Weights of a small transformer language model.
Size: 10 layers, width 160.
Architecture: RMSNorm before and after each block, capped logits.
Training: a variant of Muon for these matrices, 13721 steps.
MLP neurons of a small language model. Each row is named by its layer, matrix (gate and up: input weights) and neuron, and shows model dimensions 16-111. Each number is 200 + 40 x the weight over its row's rms, rounded and kept within 0 to 999. A neuron's up and down rows have the sign that makes its largest values positive.
After each neuron's rows, "fires on" lists the tokens most often at its 100 highest values on Wikipedia text that the model never trained on.

L2.gate341,190,205,191,156,217,221,200,257,163,198,183,264,193,194,252,228,216,126,119,185,244,220,201,186,213,211,276,209,256,163,159,132,209,150,83,226,188,189,230,118,199,167,223,219,94,183,218,227,196,188,154,226,231,225,164,165,153,184,85,211,171,197,206,182,164,195,198,207,201,149,202,220,217,164,241,188,225,180,209,186,206,194,222,265,211,225,155,238,209,242,247,243,212,178,180,245
L2.up341,228,220,159,210,161,206,250,267,165,169,173,233,223,216,227,191,152,187,174,177,290,237,172,140,194,237,157,211,296,163,145,148,167,191,162,210,153,213,181,121,189,222,208,173,101,144,175,265,177,196,130,220,303,235,146,124,161,164,135,232,171,169,174,165,184,132,190,249,235,160,158,174,185,228,255,189,205,203,230,205,200,218,188,282,235,182,150,208,157,266,288,191,203,239,174,238
fires on: ",", "F", "ra", "t", "-", "s"

L2.gate315,239,184,230,186,210,153,145,177,242,187,161,182,199,201,188,229,126,295,226,132,161,300,255,170,188,236,176,194,159,299,160,236,267,211,273,210,215,252,217,196,182,117,189,264,187,176,259,186,207,211,239,225,189,71,240,215,201,242,176,248,253,159,173,152,226,215,236,223,255,215,175,162,178,194,283,188,207,229,182,168,211,222,188,179,212,226,160,130,216,197,126,223,220,171,251,227
L2.up315,191,216,221,169,195,166,209,212,240,208,177,195,192,257,233,222,181,281,215,174,154,267,192,231,202,188,192,191,245,245,154,283,236,213,256,173,256,233,162,187,227,140,179,225,205,139,182,194,215,259,216,210,203,120,207,265,180,197,246,270,289,189,160,123,168,190,243,201,267,197,191,206,230,211,234,225,258,221,215,162,266,154,204,231,212,219,205,177,243,193,184,200,132,197,204,195
fires on: " to", "ct", "ity", "ate", "act", "gi"

L2.gate49,221,184,134,198,192,170,138,160,179,237,215,172,209,120,251,214,239,128,228,161,233,185,190,250,161,207,250,186,166,127,216,151,216,161,174,197,232,211,217,263,199,187,249,193,152,220,216,211,185,177,173,245,219,205,150,107,165,191,190,179,251,197,217,251,141,220,177,238,187,196,168,236,282,156,168,120,197,213,188,212,165,187,146,162,182,153,205,226,240,191,225,197,182,82,183,226
L2.up49,178,233,155,203,234,205,177,230,217,218,197,151,166,239,201,202,164,202,251,193,204,211,199,273,155,189,204,265,182,316,282,172,255,175,243,209,247,158,165,189,156,186,230,160,195,177,227,271,222,172,226,276,210,182,140,144,260,180,202,252,200,215,262,219,255,149,170,233,74,266,138,177,222,187,171,231,201,145,223,143,201,219,158,191,214,209,225,198,199,183,264,194,215,120,207,132
fires on: "s", "ri"

L4.gate188,201,111,201,137,226,209,187,236,218,184,189,146,235,182,151,182,236,178,173,250,222,180,204,169,247,126,120,183,277,193,187,234,175,230,166,315,278,176,201,201,212,159,203,178,179,173,180,191,166,220,189,276,164,136,255,212,198,304,230,207,295,159,188,223,272,188,186,172,211,220,186,178,240,173,169,211,229,188,233,254,191,206,269,249,195,146,185,189,216,139,177,164,172,277,233,170
L4.up188,180,136,285,285,194,206,197,222,216,249,245,249,192,152,169,161,212,229,234,168,157,264,228,221,238,178,163,183,247,196,163,250,165,242,190,195,137,251,203,164,173,197,181,221,219,218,224,190,283,179,170,144,192,191,220,263,222,238,214,135,228,197,218,145,179,211,142,256,222,292,162,199,189,164,197,212,225,227,198,216,173,203,231,266,223,271,207,260,147,274,155,173,188,225,188,164
fires on: " ", " January"

L4.gate65,180,177,211,181,192,232,185,118,172,299,163,173,188,132,211,180,172,187,161,164,227,252,220,198,174,254,198,229,143,197,250,160,223,162,225,181,195,159,197,168,196,160,224,161,149,187,124,247,223,149,235,220,192,171,220,214,175,209,166,259,212,203,166,189,230,239,219,203,185,251,187,112,206,200,186,165,212,163,146,236,169,206,259,209,125,151,217,151,130,196,212,161,181,252,162,237
L4.up65,161,169,199,151,244,206,185,136,194,179,182,242,175,207,158,210,176,124,213,158,175,218,200,130,148,160,255,208,199,228,217,181,189,212,272,200,220,146,196,173,176,185,214,166,138,141,236,252,225,143,256,205,215,194,245,176,243,204,177,235,175,136,204,219,178,200,198,266,188,218,126,167,202,206,212,158,274,173,235,262,246,265,184,238,218,191,185,144,161,189,267,154,176,181,175,197
fires on: ",", ".", " of", "th", "d", "s"

L2.gate395,157,142,249,232,184,218,277,193,180,232,181,244,251,181,164,186,219,222,199,153,249,131,278,201,141,134,233,143,220,200,236,115,227,192,261,299,187,187,165,255,187,148,121,234,195,212,201,261,243,275,208,192,196,201,173,276,247,233,200,159,195,216,190,172,195,116,220,214,140,221,204,199,186,218,197,241,137,215,159,136,186,184,213,268,203,234,246,132,198,164,206,197,194,218,228,151
L2.up395,144,193,157,281,193,183,163,59,243,171,168,201,193,276,214,211,227,203,224,222,178,195,216,192,224,163,134,203,193,178,167,285,239,164,100,157,181,245,257,224,217,216,214,110,176,87,208,213,196,251,205,183,216,206,137,234,235,186,225,152,245,171,151,239,280,226,193,163,196,218,166,243,182,221,285,210,213,193,183,173,228,170,219,176,213,141,153,181,236,230,221,208,208,240,251,213
fires on: "es", " ", " p", "ations", "io", "ia"

L5.gate320,236,237,184,110,200,213,221,284,172,251,196,205,177,215,169,194,220,140,238,185,184,141,191,257,213,203,215,245,248,170,136,211,342,199,193,218,199,193,195,218,202,185,214,240,260,291,199,252,226,181,149,212,226,205,246,251,233,207,175,212,187,170,203,195,190,194,204,235,175,207,165,240,175,167,165,208,199,164,211,161,229,241,253,287,157,177,130,196,160,217,144,257,143,240,240,307
L5.up320,261,272,131,211,235,243,219,309,190,155,223,257,173,169,131,204,188,201,240,183,137,195,189,193,188,187,197,230,209,159,236,212,250,143,171,185,215,202,190,250,187,191,171,177,168,254,219,293,168,221,266,220,220,172,155,224,238,200,219,138,195,229,179,274,171,237,158,177,139,223,163,158,174,191,143,179,224,189,181,198,283,233,180,236,252,126,224,217,208,158,143,279,191,192,307,294
fires on: " w", "w", " W"

L4.gate399,239,208,200,196,179,258,233,177,213,208,221,257,261,186,291,164,224,206,184,167,180,239,175,225,147,147,174,152,224,193,209,211,189,235,202,189,214,204,226,165,213,209,105,184,233,177,177,227,124,210,95,162,208,213,221,208,242,163,267,186,199,182,161,201,188,215,261,262,157,215,172,214,214,275,150,114,170,253,177,156,220,224,289,191,159,184,130,140,162,256,173,263,233,212,121,205
L4.up399,213,298,186,271,193,142,189,150,265,172,237,254,163,202,205,193,232,146,224,200,156,206,204,195,246,156,165,217,141,210,232,227,208,189,151,264,112,202,242,196,162,254,181,143,153,236,211,167,137,263,144,203,234,181,267,233,198,222,159,188,251,187,221,112,246,231,266,179,157,205,162,212,181,142,226,261,236,193,180,202,298,217,236,249,149,270,175,158,174,210,176,202,170,136,215,279
fires on: "es", "ies", " Island", "ations", "as"

L2.gate430,160,141,210,255,193,151,189,210,215,63,73,282,178,184,173,147,239,218,204,223,252,203,183,222,222,214,166,258,205,224,269,148,185,191,205,189,244,162,220,199,218,157,178,153,159,215,206,197,210,137,259,202,231,104,187,120,225,194,184,158,183,229,160,223,197,205,188,230,233,211,175,186,270,241,225,242,141,140,180,220,188,209,172,256,210,233,163,156,223,191,208,189,192,207,233,187
L2.up430,222,169,189,177,236,96,200,239,245,146,125,282,195,178,258,197,196,159,214,195,230,219,193,196,228,177,226,165,203,190,283,136,209,148,222,216,235,244,222,175,184,134,160,206,169,255,214,196,250,175,286,163,212,197,109,174,284,216,234,197,231,247,146,170,179,167,217,201,295,219,178,155,236,276,167,161,162,177,185,230,182,165,170,206,160,247,183,221,274,239,224,163,159,148,265,216
fires on: " He", "the", " who", " She", ",", "che"

L4.gate1,204,183,211,172,153,155,318,190,174,225,227,202,217,215,220,231,250,171,175,303,131,181,159,285,143,214,132,210,252,204,200,241,214,154,232,175,303,162,206,226,159,209,184,175,197,186,149,206,182,199,229,180,171,155,188,191,162,234,249,160,271,284,189,181,204,126,177,216,104,171,175,202,196,215,112,158,233,147,228,180,218,246,174,166,171,226,191,206,202,211,247,235,205,145,134,201
L4.up1,175,257,210,181,200,205,232,195,233,196,241,201,161,183,203,330,188,169,231,228,248,166,224,215,223,182,221,174,291,180,195,159,216,152,207,246,199,317,171,199,166,230,80,192,192,197,221,254,231,164,157,179,133,229,199,186,157,205,192,219,246,272,169,229,142,165,190,230,212,238,157,209,65,270,226,177,223,189,143,227,248,224,231,202,182,219,222,253,207,157,260,201,210,139,319,214
fires on: "c", " |", "bo", ":"

L4.gate346,190,152,206,143,117,215,217,221,188,247,188,197,254,263,228,105,239,183,236,84,241,265,179,166,211,182,198,174,132,154,132,208,194,179,238,157,238,217,169,264,159,194,167,116,229,120,152,193,198,169,178,181,211,167,245,248,201,212,177,159,206,234,199,249,207,218,205,190,211,237,155,171,230,272,193,157,199,224,158,150,160,151,177,162,162,216,210,189,128,272,232,234,139,210,232,168
L4.up346,129,234,252,195,132,148,251,215,201,234,215,193,186,268,239,243,217,283,193,204,270,184,215,246,146,192,195,150,201,172,212,176,248,288,203,142,213,181,281,165,215,182,200,103,206,231,244,267,257,189,226,257,269,167,272,153,184,196,215,218,207,247,183,244,211,167,186,236,189,207,205,188,176,267,240,206,260,132,188,143,211,288,192,252,245,127,244,228,111,181,235,200,177,201,233,120
fires on: "s", "th"

L2.gate47,238,210,211,184,161,132,238,201,229,176,186,217,115,218,222,166,203,276,233,97,182,199,235,212,255,267,237,211,263,221,139,131,230,243,177,219,176,265,161,139,235,97,133,226,274,210,199,230,226,224,301,226,158,184,216,161,192,189,213,195,153,313,182,133,237,137,195,199,185,214,223,180,178,210,225,236,222,184,158,198,140,204,187,248,174,275,215,230,180,149,196,171,250,198,207,182
L2.up47,189,173,250,216,122,214,190,166,170,195,175,214,291,230,204,181,168,165,269,182,148,194,193,302,160,252,238,221,170,193,210,137,280,196,143,147,196,161,142,171,150,204,170,240,229,217,204,256,198,232,178,183,179,212,242,239,186,229,246,170,234,149,203,217,171,214,182,174,231,255,209,145,183,241,200,149,221,263,171,141,167,259,176,141,128,181,150,222,194,181,179,284,213,192,137,205
fires on: "e", "es"

L4.gate208,225,235,210,304,104,184,103,212,193,201,194,158,227,185,196,187,235,261,212,247,182,194,202,231,140,136,155,209,208,217,143,153,249,173,236,233,228,216,255,290,170,204,210,139,218,175,187,246,209,165,255,211,246,229,208,168,146,225,286,110,249,233,134,247,213,137,226,135,237,128,183,233,145,238,156,244,229,216,195,210,235,176,145,209,154,212,232,202,189,189,174,266,162,170,246,206
L4.up208,224,293,239,182,175,200,149,160,259,205,229,254,180,225,209,150,172,279,275,193,171,177,165,189,313,124,181,132,259,199,147,252,187,144,197,196,194,205,121,175,198,236,185,224,251,262,155,216,201,257,213,155,214,227,203,210,177,186,244,141,154,208,217,290,249,219,206,202,204,94,142,225,212,277,123,204,139,240,118,253,244,196,165,223,191,157,198,207,201,178,231,216,271,199,224,201
fires on: " ", " |"

L4.gate233,194,261,225,222,169,233,203,244,251,228,276,184,135,191,206,130,174,190,239,129,247,181,133,219,244,209,163,203,235,220,189,242,165,196,129,182,245,225,218,162,209,182,213,185,198,240,164,177,205,259,202,164,219,247,223,240,300,200,230,218,162,223,299,191,216,225,183,193,262,254,143,242,266,261,212,125,242,184,242,181,134,271,231,212,248,157,153,197,181,208,210,210,152,207,222,172
L4.up233,221,135,222,144,190,189,187,228,194,258,207,155,183,224,199,160,253,209,286,195,169,213,237,201,225,177,138,231,198,156,185,213,246,228,212,211,164,278,259,194,175,233,207,262,251,208,205,233,149,146,194,222,226,202,238,170,208,207,235,185,231,185,220,163,200,226,179,160,177,163,115,248,271,258,198,192,157,204,198,216,179,236,190,250,162,230,238,232,211,285,256,136,174,305,154,181
fires on: " ", " been", " was", " his", " the", " a"

L5.gate370,188,164,187,242,216,178,178,246,202,224,230,231,196,141,241,233,173,287,218,187,257,277,195,207,287,148,229,230,210,203,243,173,131,186,132,265,166,211,161,276,161,236,160,215,184,198,220,203,135,237,204,237,132,161,144,142,171,187,229,181,228,170,260,201,181,202,204,116,259,239,217,118,175,230,201,169,249,191,228,284,176,272,175,222,240,203,189,215,189,191,276,190,220,211,258,232
L5.up370,160,243,163,170,262,233,196,135,218,161,196,266,227,196,147,212,262,227,215,156,202,188,283,150,209,207,191,247,295,179,194,203,132,168,149,196,269,198,169,209,171,175,161,187,219,129,268,353,190,134,196,177,167,129,155,77,212,126,203,209,187,130,172,217,218,197,251,239,175,182,201,226,293,215,238,218,175,207,190,194,249,242,143,174,223,230,239,154,229,194,195,183,129,194,173,153
fires on: "s", "r", "I", " b"

L4.gate296,163,190,170,199,215,219,197,196,218,272,138,260,230,200,244,199,142,236,211,196,263,252,217,197,234,189,219,218,207,243,162,216,157,151,231,168,242,198,200,233,140,220,147,293,240,162,215,180,292,143,166,228,124,172,140,240,212,224,202,233,229,220,165,176,204,216,94,150,230,184,219,180,236,213,190,186,145,217,191,168,236,231,194,208,193,188,194,161,232,189,224,257,331,219,244,169
L4.up296,196,178,266,237,203,235,94,154,150,248,200,180,176,205,269,225,179,268,275,193,255,231,162,225,273,186,218,187,214,234,166,203,240,255,214,217,159,193,210,237,166,222,195,257,245,227,202,162,239,219,147,250,190,243,207,314,199,294,148,164,259,218,187,120,215,168,130,194,213,201,229,197,228,201,231,195,143,249,241,235,246,228,151,160,187,159,188,209,218,182,227,243,204,168,250,204
fires on: " d", "son", "ate", "d", "s", " K"

L4.gate158,140,189,112,271,217,265,167,190,237,251,211,129,197,155,210,199,143,206,195,235,189,172,157,204,149,184,197,199,156,220,203,252,179,189,159,272,179,178,191,221,142,212,229,221,217,217,225,252,191,194,247,175,181,193,147,134,159,277,223,213,271,169,186,211,218,270,231,184,208,157,215,186,225,124,253,168,234,237,219,204,148,206,123,191,223,154,224,217,168,188,173,184,205,102,200,205
L4.up158,157,185,163,208,193,229,245,210,181,181,204,165,163,156,241,215,188,155,175,219,210,181,242,176,226,160,232,149,148,228,158,172,202,224,231,209,207,206,215,235,141,125,199,252,256,225,257,205,157,158,210,255,255,286,213,204,248,311,166,224,131,125,207,223,197,253,175,197,185,245,251,209,249,151,153,223,225,191,190,220,167,272,238,212,236,124,201,198,187,275,164,211,121,231,237,150
fires on: "d", "s", "w", "ed", "F", "th"

L2.gate65,158,154,142,262,197,239,172,155,195,223,180,152,161,203,198,217,133,224,110,195,183,206,261,143,172,169,173,201,182,159,138,186,180,196,192,199,243,153,148,172,146,186,208,169,165,277,294,203,188,213,213,186,269,159,231,123,260,207,177,201,201,185,248,218,221,188,214,229,248,229,112,142,131,196,193,177,267,145,186,216,191,207,207,175,241,224,278,205,225,191,272,165,155,175,97,247
L2.up65,216,252,273,289,199,213,198,234,199,243,212,238,182,169,256,194,210,247,242,124,186,216,203,144,279,247,328,149,235,161,160,206,191,236,242,236,155,213,214,168,160,167,105,204,254,170,203,213,164,140,97,149,209,227,157,215,172,135,201,230,148,144,237,213,211,187,226,263,210,199,231,237,240,224,213,190,227,181,152,194,159,183,136,220,192,224,205,143,193,209,260,159,151,202,173,167
fires on: "s"

L2.gate11,181,251,132,212,163,210,158,196,192,146,158,212,172,118,140,263,177,183,150,254,210,272,232,232,186,188,180,248,236,173,195,162,275,175,226,175,278,167,244,201,179,190,210,215,216,182,294,261,100,185,207,196,227,201,188,178,214,208,251,216,185,142,170,199,211,184,167,158,242,186,181,160,166,250,221,256,270,185,229,227,232,231,109,237,205,174,250,185,217,217,126,200,194,201,220,170
L2.up11,199,275,208,173,155,169,189,175,218,87,213,301,150,193,185,242,235,204,251,205,182,255,181,203,227,199,174,221,174,225,154,249,243,168,239,257,187,207,194,197,260,202,145,136,209,193,273,165,130,214,99,224,235,187,143,245,272,195,235,222,247,181,201,198,200,181,219,211,267,184,237,159,195,238,189,191,203,151,226,174,184,212,147,269,249,167,162,165,238,187,164,184,239,187,214,204
fires on: "s"

L4.gate305,235,190,242,224,171,295,157,260,122,209,150,259,230,236,219,108,196,166,265,182,176,122,204,153,181,209,212,146,228,168,167,170,226,134,219,246,200,219,262,255,212,250,146,265,268,144,224,170,204,210,214,179,193,179,241,224,254,192,160,201,156,213,255,129,185,266,226,209,205,166,206,221,198,180,136,151,207,171,229,211,224,232,265,261,199,163,187,195,242,79,169,158,274,211,234,261
L4.up305,278,189,219,142,166,255,213,310,176,217,197,176,182,213,170,180,186,136,216,233,237,238,174,249,145,284,225,246,253,214,162,224,210,153,185,148,199,161,202,147,201,182,224,162,177,126,205,175,243,204,160,214,155,204,120,182,173,239,141,230,149,180,206,265,232,176,198,186,225,201,150,202,155,126,199,216,207,146,244,251,188,142,110,147,201,237,194,153,261,148,200,229,240,193,250,145
fires on: " w", " W", "i", "w", " gr"

L4.gate213,185,193,170,182,219,175,138,190,223,180,178,221,223,203,214,203,215,205,167,205,190,215,169,216,223,215,171,195,264,179,255,165,243,131,183,284,222,195,205,210,218,182,225,225,142,206,206,115,206,165,210,147,270,266,183,190,194,175,263,142,271,264,227,177,210,184,301,204,241,210,173,136,159,109,146,193,193,160,254,229,220,118,165,177,202,250,189,227,176,267,224,264,199,209,189,210
L4.up213,156,151,103,263,141,193,253,132,238,243,313,177,225,175,196,218,236,214,179,222,119,225,214,168,196,230,194,208,191,229,248,166,180,238,146,256,170,207,218,235,198,215,270,264,247,175,198,235,238,185,245,235,217,150,206,141,163,162,233,247,197,178,254,186,242,194,209,229,284,185,151,248,287,250,243,153,154,175,263,253,184,195,229,169,173,227,237,172,202,231,193,100,227,132,152,162
fires on: "."

L2.gate189,205,234,186,232,211,205,124,187,215,136,190,234,181,198,173,184,208,269,199,218,186,212,200,252,172,247,239,194,260,209,130,175,153,165,132,173,102,225,234,164,243,211,189,146,166,230,159,170,209,245,247,202,209,302,207,234,215,164,239,271,195,206,172,176,174,159,167,182,176,195,178,143,200,213,176,218,143,217,28,232,130,152,182,168,251,220,152,203,262,180,158,237,134,153,199,118
L2.up189,187,242,195,207,126,141,224,267,198,194,252,195,202,205,128,146,208,221,175,211,157,178,97,168,252,236,265,222,268,229,212,224,132,191,216,257,225,149,256,180,213,239,204,208,224,176,210,191,205,180,224,228,189,241,176,123,212,169,212,204,175,186,148,167,186,269,244,263,202,307,175,155,182,245,260,157,172,192,172,211,192,122,259,154,224,227,238,178,253,270,254,180,175,65,152,168
fires on: "'"

L2.gate410,245,178,199,229,200,205,159,132,202,170,311,138,181,242,185,244,225,130,209,214,289,223,164,202,135,218,172,194,190,180,175,235,138,217,216,191,216,270,164,215,237,169,227,222,134,195,150,195,240,130,201,209,188,169,162,216,151,264,233,234,270,208,194,157,222,186,212,230,198,148,215,276,220,166,259,176,142,184,139,211,214,210,172,224,241,275,153,169,151,140,132,185,153,237,197,139
L2.up410,200,136,132,251,201,172,228,141,181,235,280,222,218,186,174,169,186,79,221,265,178,178,240,159,177,208,159,211,165,206,263,264,203,233,201,213,181,230,157,196,259,197,194,226,188,228,149,212,220,157,188,217,182,185,141,224,233,163,217,258,242,197,272,164,223,202,156,235,261,168,257,149,301,138,201,201,205,199,229,164,216,251,217,184,184,165,191,168,256,154,89,203,192,203,237,103
fires on: ".", " 6", " 12"

L4.gate320,208,163,206,180,194,175,176,188,162,147,210,166,180,247,214,272,147,220,191,170,142,168,151,205,263,106,212,146,67,225,178,226,153,232,183,243,228,193,234,150,137,246,225,195,147,82,241,129,190,242,197,213,267,239,257,205,181,174,195,215,143,150,171,187,188,129,245,191,257,159,213,172,151,223,208,153,195,120,145,200,241,196,212,194,176,200,185,224,248,193,252,216,234,148,224,189
L4.up320,220,232,191,165,226,233,242,288,222,259,197,194,156,206,247,207,208,287,227,239,344,211,244,214,185,245,195,176,191,161,160,274,192,144,238,206,136,154,130,193,182,154,173,265,223,176,221,195,236,141,178,225,195,159,149,131,191,201,223,123,196,141,202,224,227,253,151,170,263,198,232,137,275,228,149,199,194,199,202,252,230,234,226,196,250,210,244,218,247,226,224,231,197,296,172,222
fires on: " Sh", " Su", " d", " h", " w", " Mu"

L4.gate255,195,269,186,221,185,149,206,185,191,221,201,240,269,195,178,161,215,142,147,241,201,175,245,209,120,219,242,120,109,183,151,211,208,219,211,233,197,185,211,198,106,274,176,220,244,162,142,303,185,167,189,204,232,172,212,165,200,304,184,138,183,186,172,182,181,249,198,245,172,197,179,270,180,226,211,114,130,184,262,224,239,220,137,160,161,134,152,217,184,232,143,170,158,204,118,161
L4.up255,217,222,221,191,168,127,231,152,191,208,210,192,259,223,202,194,141,161,197,210,143,189,176,127,218,179,230,124,173,231,117,199,152,156,229,162,146,165,166,248,160,198,243,189,269,237,87,217,197,174,197,171,209,156,197,231,196,188,144,198,233,191,165,207,179,215,273,202,133,204,148,241,191,223,202,204,163,209,167,218,173,205,180,190,188,140,141,207,257,252,206,195,226,256,184,210
fires on: " |", " were", "ent", "bor", "e", "\n"

L4.gate212,187,177,192,238,170,196,211,220,208,213,272,211,281,149,199,203,226,278,197,247,209,205,152,194,115,249,221,209,196,263,235,214,188,199,178,161,234,251,206,179,166,241,281,290,145,190,228,180,205,195,195,180,256,212,155,202,198,176,199,196,251,242,130,255,231,150,217,260,154,140,251,210,216,206,157,261,215,229,298,162,276,184,204,288,185,211,253,230,163,242,191,159,235,192,178,266
L4.up212,225,238,245,156,181,161,193,178,126,196,195,204,214,237,194,167,167,195,204,195,209,209,188,243,199,184,146,149,240,222,155,180,223,181,188,226,266,173,237,199,263,99,185,231,202,118,116,142,286,154,202,196,135,266,224,258,193,139,175,258,160,202,216,210,251,212,215,200,213,233,155,234,148,279,181,326,178,197,243,146,194,241,162,175,192,199,177,228,234,239,151,225,196,178,211,207
fires on: " La", "right", "L", " Bro", " |", " Gold"

L4.gate424,114,207,201,239,225,206,223,233,192,195,115,242,263,226,183,235,222,236,209,276,226,233,209,148,186,180,182,183,191,231,249,162,179,189,205,137,181,143,185,167,201,221,264,217,212,214,198,219,170,162,160,218,160,134,218,257,204,264,237,132,249,170,170,206,213,222,155,260,197,132,215,197,192,197,263,152,186,181,165,165,233,255,193,172,81,166,242,212,213,202,222,203,168,147,156,253
L4.up424,191,192,258,232,184,188,140,134,130,214,150,213,180,268,215,233,220,229,195,194,166,302,264,124,151,180,200,164,230,207,130,179,178,237,131,162,257,148,222,143,181,179,184,184,279,167,193,171,239,224,231,138,280,157,194,202,209,171,214,220,184,200,127,195,174,153,244,201,232,222,183,131,203,226,255,176,265,235,172,188,241,207,252,207,140,244,215,184,227,165,198,259,243,198,182,222
fires on: "gen", "lect", "n", " plan"

L5.gate301,205,100,194,147,179,261,252,215,215,248,165,191,178,187,208,194,191,217,173,162,232,206,165,213,234,98,139,180,161,237,127,174,179,169,161,198,163,235,216,137,248,195,196,239,206,225,192,180,230,214,168,212,138,265,254,157,190,250,315,124,193,142,241,220,249,187,166,178,199,173,225,166,284,244,204,153,189,186,198,188,230,166,195,185,198,224,99,175,231,112,219,243,171,167,219,166
L5.up301,205,204,250,207,241,271,182,276,222,165,248,200,187,164,185,254,173,251,182,162,194,185,225,177,223,169,235,256,212,94,205,159,203,185,183,185,180,244,186,254,268,239,205,253,177,177,119,161,192,213,208,214,188,285,226,152,295,195,271,187,175,139,246,195,169,178,187,105,145,243,104,280,240,237,214,124,215,251,209,200,204,227,283,217,260,204,215,207,152,285,221,200,236,232,198,227
fires on: " ", "it"

L4.gate382,161,197,189,206,215,151,142,170,157,176,215,206,252,222,234,242,227,195,206,215,144,195,197,188,206,179,200,212,190,204,197,137,144,215,123,234,260,193,237,159,227,239,222,77,241,185,223,194,228,121,257,202,156,193,198,165,146,171,204,161,233,229,220,187,217,218,231,102,240,181,234,175,222,230,162,164,261,175,205,235,233,124,124,240,222,246,114,153,263,208,220,218,237,240,179,205
L4.up382,225,205,172,244,292,141,209,262,223,226,218,240,110,176,271,227,171,228,186,147,213,246,150,178,151,203,155,164,189,102,175,206,161,245,216,181,233,228,247,228,244,168,222,173,133,151,229,180,231,162,261,206,191,226,181,147,254,234,248,102,213,239,153,164,161,181,166,150,166,245,150,231,171,182,168,187,164,232,201,197,247,178,268,212,284,249,233,243,181,221,276,179,234,194,177,137
fires on: ",", " and", " to", " "

L5.gate192,177,188,101,229,234,183,243,231,168,206,223,247,189,296,164,238,229,217,252,245,242,167,190,303,226,199,122,199,156,196,221,185,274,212,186,254,157,140,179,224,243,191,145,200,203,212,203,167,169,171,185,205,213,248,152,179,183,209,215,166,183,255,257,238,120,158,253,230,144,187,212,187,123,95,260,225,205,171,190,194,249,224,225,248,235,260,156,183,311,141,176,215,197,220,161,196
L5.up192,139,211,212,205,239,212,259,202,170,180,167,190,172,246,204,268,214,169,184,257,292,229,252,262,219,194,195,169,146,219,263,191,153,222,189,199,219,136,193,171,182,193,171,240,187,224,193,201,188,101,173,196,164,230,253,208,230,176,185,141,262,237,209,180,187,213,180,264,143,255,233,118,154,168,192,207,208,231,252,130,227,133,222,283,234,234,220,145,157,192,240,261,172,115,256,204
fires on: " member", " team", " Office", " show", " office", " group"

L4.gate261,231,144,195,196,200,214,183,221,203,204,184,180,158,197,146,273,187,255,230,195,187,214,162,208,217,192,265,166,213,95,224,277,128,208,197,199,294,199,159,170,149,264,229,156,224,173,188,187,201,207,197,216,251,145,218,208,160,230,167,132,201,157,149,212,211,143,222,246,230,145,270,245,174,230,168,213,244,256,113,97,173,212,206,234,157,190,167,132,209,194,213,182,201,161,293,191
L4.up261,261,165,197,232,201,190,199,198,249,263,226,181,213,193,157,245,148,194,251,229,169,206,146,202,204,179,158,252,149,160,176,206,175,127,267,170,206,188,174,183,177,216,262,246,223,193,212,250,195,210,159,176,183,171,150,252,257,184,181,174,184,171,159,249,171,216,235,315,202,183,255,172,151,243,210,217,164,269,213,158,209,285,247,255,204,187,200,195,221,149,240,196,253,178,234,177
fires on: ")", " St", "bert", " North", " power"

L2.gate356,184,244,232,186,146,242,191,154,246,223,129,192,246,243,141,174,213,201,183,201,192,213,200,268,180,172,271,197,193,281,159,246,200,192,196,238,218,205,153,281,130,211,203,209,212,206,187,119,193,244,227,202,153,153,164,158,188,192,251,174,174,253,130,214,220,231,218,107,194,196,160,237,154,214,231,177,238,172,129,173,134,211,172,156,173,177,274,208,203,194,243,180,174,215,163,217
L2.up356,197,227,256,179,126,273,149,144,250,267,129,190,269,274,165,177,186,219,201,266,192,196,195,234,197,192,243,208,183,221,173,199,230,194,223,253,216,144,165,285,134,257,221,188,190,203,153,151,204,239,213,203,168,138,157,190,218,241,227,205,224,197,131,220,203,266,248,118,176,192,196,282,171,215,207,172,231,198,145,199,158,214,171,190,188,163,234,204,231,159,222,164,167,173,146,201
fires on: "–1", "ian", " |", "id"